python train.py --d_model=320 --d_mlp=832 --vocab_size=16384 --positions="rope" --attn_scale=0.177 --bias="none" --parallel_block=false --init_std_down=0.0 --lr=0.000932 --lr_head=0.00405 --grad_clip=1.0 --batch_tokens=32768 --dataset="wikipedia_en"
MLP neurons of a small language model. Each row is named by its layer, matrix (gate and up: input weights) and neuron, and shows model dimensions 32-223. Each number is 128 + 24 x the weight over its row's rms, rounded and kept within 0 to 255. Numbers have three digits each. A neuron's up and down rows have the sign that makes its largest values positive.
Before each neuron's rows, "fires after" lists the tokens most often just before its 100 highest values on Wikipedia text that the model never trained on.

fires after: ", ", "and ", "that ", ". ", "As ", "but "
L7.gate296:112134107143108174150110118107152153125126129134125117115145164165138130132098142138160146055089112106132136121101112151143148143132141124169103120126097101161167143146141158110174127148159128101139145115138129098121152096118097105158116121109123147109103104175175157119134136129142091124099175131127124122120129105106160076116145101131111112123092148148155142159109138134100171121099108107126079137133149125091078121145125134110138136097154099105133112117085075153115134142154104115128113123119134139167116118074121145077174138143112121125109157175154128120162166160116092137
L7.up296:123118150165110084145057115117119103100128106093164136112090151093151088140147127147103107097190094143121129144082116125135142127136103171117141129112159120163087126110168121144127116148148132129130104126085172158112146117101125136145120134095123152079196140089100145137116154132122119156159157130197140100132109129135107151176107115123165123119123122140098099103099090163156155124119139118166123087151127122115090143115124104108144162159098136115125151110140138122155102121122156135076100126149155123132146100137185113084134137113119141140142114130160138119124174136112145155

fires after: "was ", "is ", "were ", "are ", "'", "well"
L7.gate71:092105110126191128127108185116134087141128080192057130121118108139088124087120093123110120096108088098112147165137121095164096168138098128087098146128129114110147091153126091110112119170148133103106159121165124129127127109107121110165118117166145111132112146127155085104108090087140118129156109131081090147094110169094126087105127113123125105151120098135133142130112108121129130136108129149148100149114154158124119142121127165095119117126120170157145123166129077122093181142154132110102149114108118158151109090100145155134116172123123116149117130137138101131134093146110094150
L7.up71:097118158138141096137077128154151154104107119101133151102111162104127073100132160146067129106172123134136121130093124124162129109158115090153069119126141175126112084088145097146140083151132125111076134092124143173114090148076102094111129143122158108134126117144134115174068132143151150107100127098130110159127099157192132124108135171080150155115097142092167101123122138145120105092139149134151157128106124186126116128098144155136121115160095100102142135116124154133122134133098121116113118130126165147135106131142131120098141153143081120127162124132139096132079126148148136124

fires after: ". ", ", ", "). "
L7.gate779:130152143148129143120143123125150148136101098117140168141135108105145123127132168161132126095139163134154120111108094113130137148139091141152101147094122144141133153114172118108129166111159133117172124073118127126136161121157118199162166129139167131140148115135112122102147154133076113153171122103142157109074153126115154137088087118119141128171125097162126124118131135120136139146105143151093133135131215106149093116178148108160141142116098123133091125129147125134113157123192098151162191103086155142117136120143112137121141127132093124103141113128138133135153118146133125134
L7.up779:145114145107111116106123134134105124148145159125094145160147130178125094159092151147130120121142108126107167177099094110116154091122117117110107098092179124120158100163128138118131113130148117096143152129120106169137152128148169146143097142094153128143120159084102120124091106152177149143147130127142140123147105129140107137130126092125172134133107135089127094128084106148094096116126117137112122156089137119141096120119067140138143127105137144088113186120130122161161117140111163182132144094150129153170136092120147097153166141149118087107112089141165126149142124139124099085

fires after: "0", "3 ", "2 ", "1 ", "0 "
L7.gate522:099145109136124103114130125135141131133138170137167141151130146090088094141135139128136133095172108110158126135140156167127116153166126112125091129051080183131149138156138100120114110112179110073169124088113080147164118173129084136107139157114138168136132108129130131135157133113127119111154079087152154137115117140113133071133141182109151102135082141170134100103123108154104086130121098153110126087089127091119113141154118132144128083155127123139172122131155085123130172120106136152116144115128103121183130102142132144188089107122138160130116123162148158165150106115159132165
L7.up522:083143131141158095122119107141096125133141117127125090134135089128131141135127105094184111120177167127098101117157129101147139159144105133166105119142168112122099092107081122120124162088137118102099161170131143091146108133160073162091122120107098104100120113134161102176104139136108147157089112123123146128103125155113106120170148077137120113123119138107119102116122097116147152101080111085143124096091149123172101124107141130134160145095138167121152117153094121178151132141063158126128152139093112129134165121150108118130122095116121135140100102160100143137172137081172141132

fires after: "the ", "The "
L6.gate43:129101128099113168127112159122094095093113074100111122097145092133096102072143107176115142117077108135100099146127138083128113119140120122129107132141113110096106173114155137109120109106145136113128117082151135162109114115154153127167113126156140152129074101121107128102114127135178102094147153102110143169144132098126116096144111132138123104144139131140125122137143063080110123115177120122124161131127175099149136139096073166176145134106125097168106143124132099111119123130127104088122136121154139158115119119146147153149136151141164081157162072131095110096136128122141166075
L6.up43:143113135125111176144093060206135123151158097124148149120135066132132075110129113157104127165149104145113083143131137071188124110151076167099121166147081119127119113154122113153140104096127133108097112132126118095093125088145115127158110151143099094129131122159147143102170112132095152126116104122153124127117154114118132104167136118122145131112098134148109110123136133139144189164118149127143167121099163131086124095135104090146108128135176133103073134151096110139138119093118143098104126151128118159164100119076114121112115107121122134168161097108107168137152129076100136173

fires after: "St", "C", "No", "F", "P"
L6.gate525:144135154161104126193181158137121104134143109149139135129150111142096142092137123116108144114108134133114130133134137171143145139161076100126093173158132155155100129154149091117168133131146112097118081091117135102165150080116137148142137128121155122129108084107123132176129147116123153137145135138113085107170100138132130140147120135153088139120098176136122112118154119155137142125144150167112100107127139089138116115119143116118117124109160146124114144154101089112141127111096151124117122163155141127131084129093118134122140102121104159122145112094124171127146110105127087146
L6.up525:151110153114097118106149090166146130116115129111128143133116102122157156173113082158112103140117145145098111146091139092193127122104144132133153132124112109117136187121086115136130152143144171111126122112161114067135132119178141124116125147117141121109168120151088143116180171150130122113156080088140131094095121132123122120135079115077086109128122106130124120115130100095098184108079138132094121112126142116156114137093146117143101126132142092099124131112091150128106155125116160141150133158186166146106135127111150154134142144119173147114115136103104163162108109154148120083

fires after: "\n\n"
L3.gate54:146159144109144125144145128157117137146147120188139122148128134141122153134097108140093165085144089100160184127141125131141145088130115210095083145145090136150117120085159125123127116121127121113168100132153159154121106082130175160129131176126148131127111114095093153102119142108150141173129146124139153132088169124133126185102150125133128133114139113093131133173130095118145170108115146123137167090153139141108119091127115160130157124076118113140141115149123123150136105132136179132124152112156108100155169110136170169105119124086131099193107092140122140102152156138136153142
L3.up54:151128116089171175116182154132110109106137123163133147144154101139126145106103078146157108134082159127141159140154165130108152110154114166152116122135118115161143136151146144131134121141133126134134094133142120136137133128079138101106158138120123133113129130121119177115097120129123111115143124153151146129106166135111102183090176134086120171091113108131148114150140117162141206120145139129108118121161129150083144105118101171134139133107121110102122116117129145149107125130153161133146154184177122106119167132122099161134111125096141128119099123177123133144161151160149115131

fires after: "R", "P", "M", "F", "L", "K"
L6.gate430:112114099136142142151101134171112157097161123123121121129161115136164102133131092139115133099122126139162126111127151148119097179144086101114091140125085117141128174111100135127149109142128101133131130122155116091118091129099138134085117113090082081117120137174138155137170133116121090150111156090161100124140114096127137147078102118194128119105082114093144122117121137150142111154160137116068102160074132129125147112115110105157166131126062167121149124129107097139110077157132163147134162109171162167112129111141134157083127103153138112150138186157064161108135142112112136129
L6.up430:099139142115086088179127131137111067105168113150131109118107123151159147115125135120157148117145110124144126162134166163132105102091145149121131183091151127118108127109138148140119125135145129133126099089126129097153096172093117161114140115156090169120125096135138103168135109119125123104113133149099129146085153125137167131148121120115147124144102174150133111112117149078086130098086137138101103139161105114100131111123148132132125162157187071123153111163135162133128146122085157112150119122157154145119130128139118092074115110189120133085127139134158165124148142162127083143

fires after: "P", "F", "C", "D", "S"
L6.gate176:122143133127111134163131086114143143159181128164131127158103062149140146128086144146177140136116124129129121130088146165122154139152126149130078120137130133127118111135092138136127134121141118117105061123088151097177165099088108123119145140186106127112096093140125140101146135106133141126108162180176132137123158119094129135133091122147126102141113163121131157136121138097143160140066097152078149114142130155121141159080177157185160177101147116135122081166075112115137126169147136139153129130128120152136110149119159165125141108130158110083187145132145189129131113137102105159
L6.up176:150121133122129128116097174113062126106075116155167098146130153109112151092125166149117136146144121122101141126105149061135132126132091105138138055150127123155129107126125146158134142126089151101137096101129127089139120106120150158124131156168088105157104133155119073141139126128147125099101182131102132118132131114156162106161139154133094102134102139100154126155114173155138171141146140110141166154137110171138120122129077121170113150096098147157107107091109142132142110160152134090143176113147105102120135135139109126163119132128162157119187111146134111121139125145124158111

fires after: "\n\n", "\n", "In"
L6.gate125:122112113135104134154150129146141120149127129155137163136123140096054114127137141110141141163103126123117122185145148119066109136139113158130137123114136117132121140150165163124124139089134140091154127097139158118171115080151137146100137126168118153101091126112120124078095173124144098120141096119120124173091147153095152158122087127147119123139131110148150139129103129147090158137107135055096134145130151103095075125172141124151143120103165090126134164162114138095158104158133140165145082142126139131126173116176097141150111134105143145122123079133050121148145146078139151127
L6.up125:141113111104122107106156138125121118168152109115106104099140182138130074141104127161141129153097113121158165136110109133066111141171122130146101100087102110113091126142099128142127066095144148096149099110128129181176143071094152083124127108178150116168106125150085120097052146133111132121108152112127128099127148137109105129089166105128090106143134121145101146172140119119116082102170142139115100134089121127107097114127125116157158140106161114115083147168164107113112146137171144157160142111145148105102121157140125132146139151203124118135111124127145126106188123125127140147

fires after: "the ", "The ", "."
L6.gate292:125093122115122125148148149151103137105151122171152143139147149114102106118152105178135137119167122100142152106155099129130135142143123123111095159130121158094176171114153170140147126151112139134132075099110106129122108177151092146185138147108138147121091123153112163075139177120173101125103152131119149101142112129088181112105140096167124087144149099164148129125109117137108131139173091143128149124109186122094130113110069110168162102140142181132106142124134095123143130155178153145162189095092127170132127118125114166118136116113114110139138150120085129094196149099118143111
L6.up292:139099139148152150142127138153055096092093109171130160099156142149132134153150081145137127122140089132106163088117118101130122100147113147120128124130125145098175158151113145131156120128119133105115117146121128169137163139152167143166149143065146137115076178135121180071129109146133101122135085100147131125160092146126136093164095121128105137132156111137132111130119095134135132150146094098110145120070136139116104107121088102119129128116146138119151160123165090136113102135149161114147177138104128148118093097088117093136128135153119159163134083143121116157159136147103106125

fires after: "M", "1", "T", "Z", "J", "K"
L6.gate55:110159166176143123128125118147135146112136137121122162118120096126116094142120170170119154119126121145167150110114156119165156159160088117132104135164147105161106141118164154127121133166128114119130103104127134078166132116150133120137105130137107159136115142185140124123157150123098137190149146182160139139136103100135099162108094103141141134114130125103117099082163123096165156092091103137143140143143144097139081119097177153165133184150141110103138142117135111125143156129109160145145120152163127171071113137139101142145141082139126148118145120132164127092121162056131116149
L6.up55:159114129109116136157181125161143104154155138113137132096120146136115095134107129100124104126138107140098118105159149126103117146167131187124138157162095103145116140122130144119123095178150135082112106116114119111161105125134196144132134137160144169146138105136121135180129138139093130079099106120144115162114095118166149141116119118080138121114132099130123175131103181149106118129179174135126133142094177162114124105135102161081096124102130174161125111119128152160165134150138113112130121106147146132094103115150091144091131111164141155107126098115120135102138123150188107072

fires after: "the ", "The ", "a ", "\n\n", "| "
L7.gate381:115163147176110151133150107115119144139134174129101112134097110096136118173137146143109148102117139102155109093145098141077177113181118153132161096118124135130138132104122106148115139092137152131171140120143123132139153125118153159131125150107170145143108146159103164038137067140100157135151138065101151115162113125150149136121107100162153075104118124115123126149130129142129089114137152178144136119138145115194114122133126117115145154124137124116144091162114144120127159148146120101101137136107131097114147113114097130136166164133120136127113116128156131155113125141152130135
L7.up381:139123162086119120128103103173084101149145121109156129151120141095134149156129136116141143137097099144102089119106113145135157103135149073123105147144132126170155128093127148136121152130153117124132108139076150103154142150119147118143096162146113115118137114132110140108186183135116104138111158126156137112112107096098121179123127123190124099118125085112094054125129088132135139158113088135130124121158131109153137125104120127117119141145097123120092094149131125125114155127166144102110158164111135122104105079176137097122105134113123096102147103117125152166106119141113184156

fires after: "the ", "The "
L6.gate441:157128097081072159118079107120085166111127134135124143162129148112126105146131104164122138134136135114098089093118100086116194141139122149136102114096114136093126127132148127145151119084105150065167155128141144079119126142141145144122127122110133121140119098145111119052110121111119108104133139115103155147084122094112144091155137092152109078107140138120112130108127111162154169171117103152133149118125136144133121127151105163140164148091123125137069142131082116114155146127153122131078154098146145092117169088102099135160131148116084106112137090135128165137116143122112130147
L6.up441:132109113092070163126137134145076191102145157116156167098142149124111120077093112183080103114148116118133107151108107081119177110128131159171140150094099132105131111142118132067143105128134131126106181139121132103109084136123136106159127171138140142118131100150130148163122101112118125139149146139141131145151130116140146104131132075068129097125092136127100101172118111126134139120108135116117142130093133116102131099150101132173133178151107122129093152120136124146116118094156128163109105117131134100156111166148086159118099139139099118138137137159132116142148122109108163123

fires after: "C", "U", "F", "St", "Pi", "A"
L7.gate778:132136136141125143123131079076113124126130146150099121154143105125110106129115157140140137100141101102126102181161128154144111143157107141123109135154111112138094140138121101130096155111131092093154117130130156087135140097153123180127097152117131130126107115173090094146161145092139133140118145147118150115124161083090140144089101157182123132141120136127135126158141141104134135112066132097120145100126129129140112096147158179091104098093154103158162125132107096145135159107132114125149168119083132097141113125118144171115144096142105124090120108121128156092169147131146146135
L7.up778:132085132108118142145059120095142132098122103140101095138203073118120159139153111120109126122103150133176096104143136107121167151136141129155122106097157106159161142110113128145144162118124088164139123108133149071161090123123142094104076109125170109121112074138077145137151131124154113119129146122097140104154116111128123112122125144161134092124128113125138140132173125115118134106146122146098122128147142124155134084154136172143126133114116125144137159152126118102102117111153119137141130180083116122107133150167120117131136092094114139111167118111105127146156126128138129160

fires after: "P", "R", "M", "C", "p"
L6.gate82:121148128171131116133131163125138099155154126086162136130121101124149093123142133155150147105131109138183122109094156112163123128117114119151122118147158102133109152099146110127113108143169148157148072118090121096159137179146121128114111127161155097085179108123123139142108080138150140132130122106155151137142089119113139114125114134165125106103115123146109099113112094112139095109107097095120104153089154157164126075114155089146172137130113124135162118134113067140124104129140165149157140115128153164118082154108143123059138140126131106149119150120107154112113122106083149131
L6.up82:130114150112108136138095119126146131125139118138143121085161123133146120105119117103135149106107124108114177135137161136170145110129122120131114161115152111136146138079159130120115111127073101148138127130134159091135127177100128132076101130140117080124125168113128170122127133105109114127157134131147129129118096139144098115200085134181157113134166109161143164137109125154136120070140156107165170107137115126105130089111114124150166159110142098128167128140122140116125124131103127160142129131122122149123157131159105120124100143135096183116111163170099105161120100077132163089

fires after: ", ", ") ", "and ", "3 "
L7.gate107:129081142127138159124153116137099123131130124131151146137087128126086117143080097155134133151089111099114154125130100106091080198124106143095108125070114156157105131148172146072116108129129106098145128099147151127114098142086077150125138160126115077116116131127101092098141104100091151140148119151153122085138111114118140082106163152172080117101117121139144109164158065110102144124137157166144128161114174095130148098144120136132165186089134118101122089094160124129143122116153105142155120111126168152072132131152126119078138105097122123091125146112114122127086130101126119124
L7.up107:171109119168100181151137114163181159117123156101125084140131130085132151125117093144111122133132136126146146139120131124110105116158116099148098120152149175156089130117100125133135153130111140105098145106161102159106137099162101132105123171164090078143103096124162082152135126129169121143134105112049150143117168126172137187130144110118132143176101144136088156099131150105104132083120155128146147135128107120112138120157093107154150106087065125144104146105127106134186124133122141126148147126139104088122135145138108113155100127113145105118166138138146167131123150148094121156

fires after: "one ", "is ", "was ", "are ", "as ", "\n"
L7.gate156:121107159147144163136105142112158098140123110133158116119150120133152112106147128094122126133157135117140147037094139135162150078107128151104120140105165141130096130094098133075118127131169132089178160125130104157119151129175106138138164106146112148160134127119161116138131124130125154132150103136140117179117107153132166073139125134087174122144103093139130122143110129115116139091137155146128126170080148111122098173138134145145154114117148124113109109102113098146122127157175125149111171137133134138134094111118180141120172124115123106141136142104108157162099131114108115118
L7.up156:153116174125158131147151155117139109154173104106135141100193119157155119111159127142089110148148120135187131125121108118181121096142104111164144142120143168127092117103104117140150155108154108169120103120122131095086149138121126161122107107106102132122100138149161148157100117113124128097107128162129123137159146135146141096145144111100130137119114125076094114118143107123109147114114118151103124129127133131098152105142091109140083152154127110117130119134180099152135137151112148151112144144147118174133070140103092098139173114192162127124136155149097152141130158167149086180

fires after: "==", ", ", ". ", "where ", "which ", "==="
L7.gate177:142170138126116159150094125111115136136130139131162148101161110106121110148109101150097142110169138126156177109114110094158098154151109122114103117094140132111099170155133107090142112129150147123145157098094118130109111107100094140086118140106138143166136136149153132173113139095126117114109164183121109103112119118108117126128123164147136183126080140122144147112132119174101108126125139139112134086113152122126125147144067129124179112139105158117130145122142077128157098146101144122112173133070162136160164115136109103123133112125145100108126112151124090129116106116116167130
L7.up177:142110134169135139113138174117085145130122121105113126104155116135108144158143107111181125145136131109129133136131132124111136152108109132159078152088158135148147085130103109092150175111130111102074159093140121168123130128122095124107147131106147114162165129093153129149159153109116100145071145134076165135146139078135114113106127118152198091153149132082124147090134150141094132185165148094128069113140148108094105126149080106153142099137119118106142108109088153142106090119126099109089115139122101139086126133116160183147156149127128135119154155117122172113149135168166147100

fires after: "| ", "0 ", "0", "2 ", "1 ", "; "
L7.gate719:095119119146119134166123153135157106134168142111105116138101165112133140065135131154139149098167082102121128166129125096152108123116137144102123138099108118124156076099138130104122174133128132105085144137130173125091095140147141136145122150140125120083165127141120098107168110144112115129118166105137127101123124131136140130148139130134112149150157129146107137108092129173111102079128155136155128072115113105092133136131102120152133111092073088182135101095112124127132145148121142156094114074128121151104148101097143156151123154162107109155120138095139133163156138138092163185
L7.up719:092158107092168093124135102136137111112147082100164110100085114147127156112127098133135110131141110156111070133126124184139149150111106117138117152106110110113136115095109090135129122144150148155131081140099133108146108126166092114105152122115090064141120119150121126134137103111117151120114104139088105133096102121140116136138135140120170131122129135152112162143204126132172081128131127143116155136064201144144110093112137145125107094177137130144143120143143158114140137101115145139107135091109114174147136124153094136097122101142123150148150113119130151153162113109166135136

fires after: "| ", "the ", "(", " "
L7.gate710:116104153141124141109107110111111114153131142160117139175177081098080175124125093121125148119157103115113165079164079144141125144157088107118111131123146161128091109087143143161161112149136083103121151096139156134104162109114150139105125184096123127140109143128167162155139088125104124094134152085141104130085149121112128147134109159160117110166111151134136172131132109149136147162149117112146085120148159105117079061113112060122160106107098118089133139137092111119124142148109172097112161115122096086115114137119165136121138158159112143156122133133100155154105180110114124195
L7.up710:110118161146141128115126119116154110160074138163174120145148120124121197155126121112132138176111114130136133141115099140150102133102141121121146128126109157116142125131146117152137138158121115133135161148145200120129123157129144133143151137110121105188123150151109084165146100141138118112169155121159146095121118122163097165161128171108114168126127131128122101103178140119160142106144122074139099141138129132117152100109077078159150107161126137119139145141120146134117111167119114093112139141083087100128122123172154123145143149144150169144121147129078140124137107149142140167

fires after: "R", "j", "K", "J", "M"
L6.gate828:115132136101083107144099120159142122131130125069138122084148132140139109141129148147176123113081104138116109121067135109131119131108082151120124145107160121113141166167177150150110135131125118127121091122122168116109119157128122106119125124132107101123176118131111131147152151137136137156101151120166128116169116120096159128153159140191140102133108113138096137115126101173132146115108114101129129125151081127119119074148150121136086154163119168123182111110123121122136118148133131093104087164140124156090104110132132101121179114145136099136101103125147154138143115056154175145
L6.up828:157111109137156119168193123159145141155140113109129085130119112158106153136142130125079096106153152138108108126158147121102118162094150085104130155136165146135091144092109121165127129139117101111104119108143173139152143131144095126130170109156139127157138099152117151146124160118100138104149182165105188135146125115138159119130127171163107098133143116114153120089151135143137091116123204108105160141057128102129167106143103145166128126164139106154120102108169146128132097127094106141111121156149088116150127143130137103073118115118094153146177114152108105097162142094143117122

fires after: "K", "L", "M", "J", "D", "U"
L6.gate694:121129113126102104145166145175157124130119171126110098104135122138118139135136131112147122141098102142115113139127174100103150127089092106128107140138113139123128129127158136119087129178170145115091122088096159084141143130134139118130126127155156138141140116077145085134160198142108147122118112129163179131111108118130159145149101141132132113147098140127091100084139156146166133142112117126112104116081191130126153086131152102112159153103114152103168152121095137177140133121123111126084104113126108150137104140131131123094178135161143139102108100087133120143099115134106130149
L6.up694:162088115107144083131143131136144119135113122095088142147120079153166114114120150145116121172102137122079135155114141101077089129116091113136138097180192106198116130116101155150122112121160116156121104139141092115111121122110120128117138111142129157132099139115099115139107122170127129121082160143122111126173123095148161150154141118141185094133117117107124162092086115130083115133118175108120137110132091138132161126111112106136114139104143163143141156130115092147108124118098099131112095111146105134092162174100150127115186156137108093102113126152113119135135115164112138114

fires after: "| ", "the ", "The ", "'"
L6.gate531:157139145099128136131117088120121149138123106165145160145138153115129149112137114149137118109180074139119131162126092156129147156148097099127096137121101109103108162172123153132151100126120104087161140102137111145124140130101107158139116135075133150145108137065130161120127119095179117134165142093135160151133103103135116138092146125097152114133162142090099062081114130113149134164131133105153124114143112143094124129104109130115121094114114101152144134152125121117150138118159139085097182143155119133131114077113152130150099172150147106132116076130101104139142147076126137122
L6.up531:161129109117153132105125143161098131161137098142151135110174116119093155136135085090113149135088126144150099147171168162096128154177146167140117119132142161131165150131135128105127128193131109095135163124090125121159112140109140156153176158134136118117100113092139151128174153134173124141161122114119098139136134121125124096149107118099102147118104156125131147146142132140133144138131109117176114166101094103107120124136111110156165118130115096156163150111144128118101116187127127094131134118113109140140086143083111169148137145145097146148136138120086173168088084095109114191

fires after: "| ", "0", "("
L3.gate304:073095114175119110186108156164165131127117140115157151129146150108121126109119144135122143117124134101144079165136109096132169119154131107110154121100122101089148145127117134098131168102112158128139086115123097124113107132120116124121115126157180123089111082128089076086113109161146138157163124120144158116149134161130146157163146109125123106146115110135165094129109140106162101139160130131131115092132106156092116178140130135127134134162131147149158143120121115178129122182099155106124114137154130136153156110124102136111159159164161083090123120131156162160145110138165138095
L3.up304:104132110180147132179096187139154121133122139137157137103142115123128109112117099142127137131123142092133114168122156082144168158177116101129150109095156068083139109092123130120127130094117126144112105141170131135067108097126134117168102084136177131079116125127097074150113129170131108171141122112117116157156124130165128153136131100141122107141110111133157095158127154133161129140138173105141107130148122156089116148143105144121142114126103118174104133128117119179124096135124139150117115149146132121135135093092122094142148156156124156115128133119169134154115152153146154109

fires after: ", ", "to ", "and "
L6.gate367:097164158153158137135124113125155149137151162096101120188107106094116120106119109154101149143111106104159108134169110083189139142149101124164110107147121125140116127125143131146102108160119137135126130126131130120148135115142139111139151141155125109148149111113141165093085121129124129121125141129091106113061090155104157172107106128150136107105084126162172125116111089106124165126118121139139129102143138157103098107160109119120141167093140118112095106154127103107107137111127129117114136128131144102148152129104121125096145114140110085124114122155118140120094169147129128139
L6.up367:128156130062158095126124096181144144116117154093124143137110162138141106138163114132102129167100108137175153161127176155109100076123139131152114126177122142131110137115135119147091095151130128137129160124104084119118143150147097115122101125107127090129165108095169157104127119134137152126145119166124161088111086153127081159105136134139160134122123070143150135143104091107170093107148141167134118148092135126137146089151083148179168133103126174117122152143138145159164131134116135131136118152127137185121107154148142071114125097142140098103132167150101130148101128127132120135

fires after: "_{", "^{", "O", "C", "N"
L6.gate194:105133145134131176164121124096133101130106132163152159105141168125111090139114114136150118155122105127116099092115116112115128161136103134133089129132135121135136139154144147159138139104162146131154059148093117092136147143134136125137131137174168119140113105110149102136087136128121164154162104103134149146117129084104130139136095072160088091130124154160129102112139142148193164133128126100115100118071152113159113095113124114132132146111131190079100157167113119121151103179140148163127155170146124135140115126119131127122086129139148139140156078138089146147134104099128165107
L6.up194:141124133162103172128139100103112125144129103099133077101141137135157108123146129077118142091104102145134097143113138148074075128145092150124131133129097142177118152139148152117121166120124146158117098121173114109133086145118124147130149128121103107153121122153169138126106097111103159152138172144125110164103097135156128132114089177128141169135092114149118103152185112113096115117085136117150154099164167123143167123087141151138087118155105144141118173120134144074115096077142121118134155117166147127094126105133177084125093136122119123147131177107108093123098127105148153060

fires after: "the ", "F", "The "
L6.gate380:132116119173105127131080106156131110137122105122132123129148117064108141063073119132161141118102129134134145132111198171126119109123107135128121109142111124119118115148132150121142187109164170104138105106149165113158165136110146156126123116136145116107140123089128128139160108133125134098140124120138129118138151107166183139138128137155105156086124156105111179134127133157149138114109157117111137107127116119116117150180118089096140129092194100142173118124163130125099156148146133120075118152098123093107152104137174136115125184162137112159130118150157127128149129121139119130
L6.up380:172131103142147185124143118154192123134095121148111129145116133112132167082169155151137124107127107139130094130102146138157111127128132111144103133138136099127128116165171144124105132172150133132164128107105098116163159131140098098163154135117098125128129105146118102140165156149142133108150082142155120150162144097136166158107124109154120118110154155147120125140087128108165155123154100154111136158155138118169126148151110130162173160063082141113143123129113118179170114149154125128130128141151088133178118131083136129150109156128127125139136093098137133124158131142109170088

fires after: "M", "P", ".", "R", "m"
L7.gate120:156148138144115150149111192124092120092162142113128115132132120150142046089131138104136125138134122089105099105104123119118095117127094135118099158109142142170096148131158126077114160116149107146087099129126123135124117141147125141124117096159075094135108094171112104110095123078108119107110129146162134132131156148182132119103108074127145125147101085139128131135103108126120111146167134104128156117124140085104160087152137107124111133193146087086126113132130104141162051162135146147116090078115141150136135105121098153111139121145132130118143119138101143129114169123096114131
L7.up120:086099159126101110111165143168110141100115100087161099100129163171146168131111145149133138125123068125114148161114108101093072106105082117111088138137148128117134109160133089065130147154115121084141123133108150141131134152153139159111155150115108129171148103134141123127154121138129150153170114135195176109149109143158134174112113153128108084142147121113116111109119155124174152129102100136148109152112111138105118115158165173152173096126140119145121130121149169118169143115152108201119137137113123155088141119120113101121135128116115132110142126119076149131124130075132168114

fires after: "the ", "The "
L6.gate474:141128121126148139151107046114127120115108111181152147160075157084136106122114118168094154149124138118126132159112103160101134131154099063105093131123103159089164124139136165139139121134134180135119091137108148124163136139121100116115150148101097152118098165120114131117153139079077096114168097113089118149126139098148122142148115118071109130164119125155148144119125103145140163151105105151116164112172155124114144142105122093140174136099157128148131159112126115095147111123144150144131145148117147143172127139160133133137104153127131126158114117087107101149150094138119141149
L6.up474:140122105119143136110100111177139084133156127141121162149156157161088111123070113135153135118133072113145176164132128142155126121180115155130107103135141152106147114113119076120092161143110105137097137139132185108113127132161142136158137106170134165130105132115128135149124134153170103150099104072073124145159116137120127080126134116155129119121121094131157165145116140115106132140137151125123157150125114137132095146126148123104170132059134072194100152143115159122145099140148100164165152145128152102111091149127091151130120145144091095115143120103114132103136143154124070142

fires after: "the ", "The "
L6.gate415:140136085096127143109117064155142167124113125121119142124128138117121125159105118117113138130156113131134129124120109121143120141122130170143122116099085160127149151118142115134071112095116148119151126117117144176172138124158165133110149134152121109104132104182070115131095126134138172103145096098120148149135125124133106139142090135135109118160161076130114104143152144109143121115178100163161112141143155133127086124138113115143140156120129143103157118139152152078105135126150146103121159149136065102165149145139102154112142133096116122162116122083118134135109125124121089144
L6.up415:129111074142161120103071123117122103155148160125080121107106163136111103118125105116140132137162129133115169118131089100113071118185108116122117140143140110143153157112129102139106138123131110119131145141137134138065146127124156171143151152073125134174138130126091143112139125137112128124093104124118159130137134180103119138114157108124130129094139171104144138133121119140110148126126094196129106111161148091116065118094114138126129100136144124117130122135162146157131130136158119134075143140091140103168149120091146145119143165128121088186127143072118088134113114143103121141

fires after: "| ", "the ", "x"
L3.gate587:125152120136100111121094141120136123127135102168108106123153153142097110087127068108125180122136151066147111112135120110144158132119096111151098136162122136130089102079142166139113112121114104146115129120125154105114134167121137110123137201123099122076141090122086166123122170154091134133108146160133156118116144161143153180160145074098112143154132124121128125126109142176137128112113161125143086157093089155132126094140126151154128118117120118137140144107149143123187154129133085160128116129100151157144168143165112160120096172129102110152135126146139130109133154103152133130
L3.up587:141160094148086118149153145128136149170148122150154103111160114147112094077164075096121140170102131129141152137129146095131171123125096111119106123123186173102147073151137157132103109138117128165114087160134133119099091152100136123143147140116133114131111108135095120146116147152097101100155186172095139126111153146168134130159109070117130141177164155136130100109128176150103110097127123137151123122073107142115143125153138139133135142133119133139146178114122133138116141131113084140145117145135129182144148126141124153125103149113124113107143110158109157107151120162136163093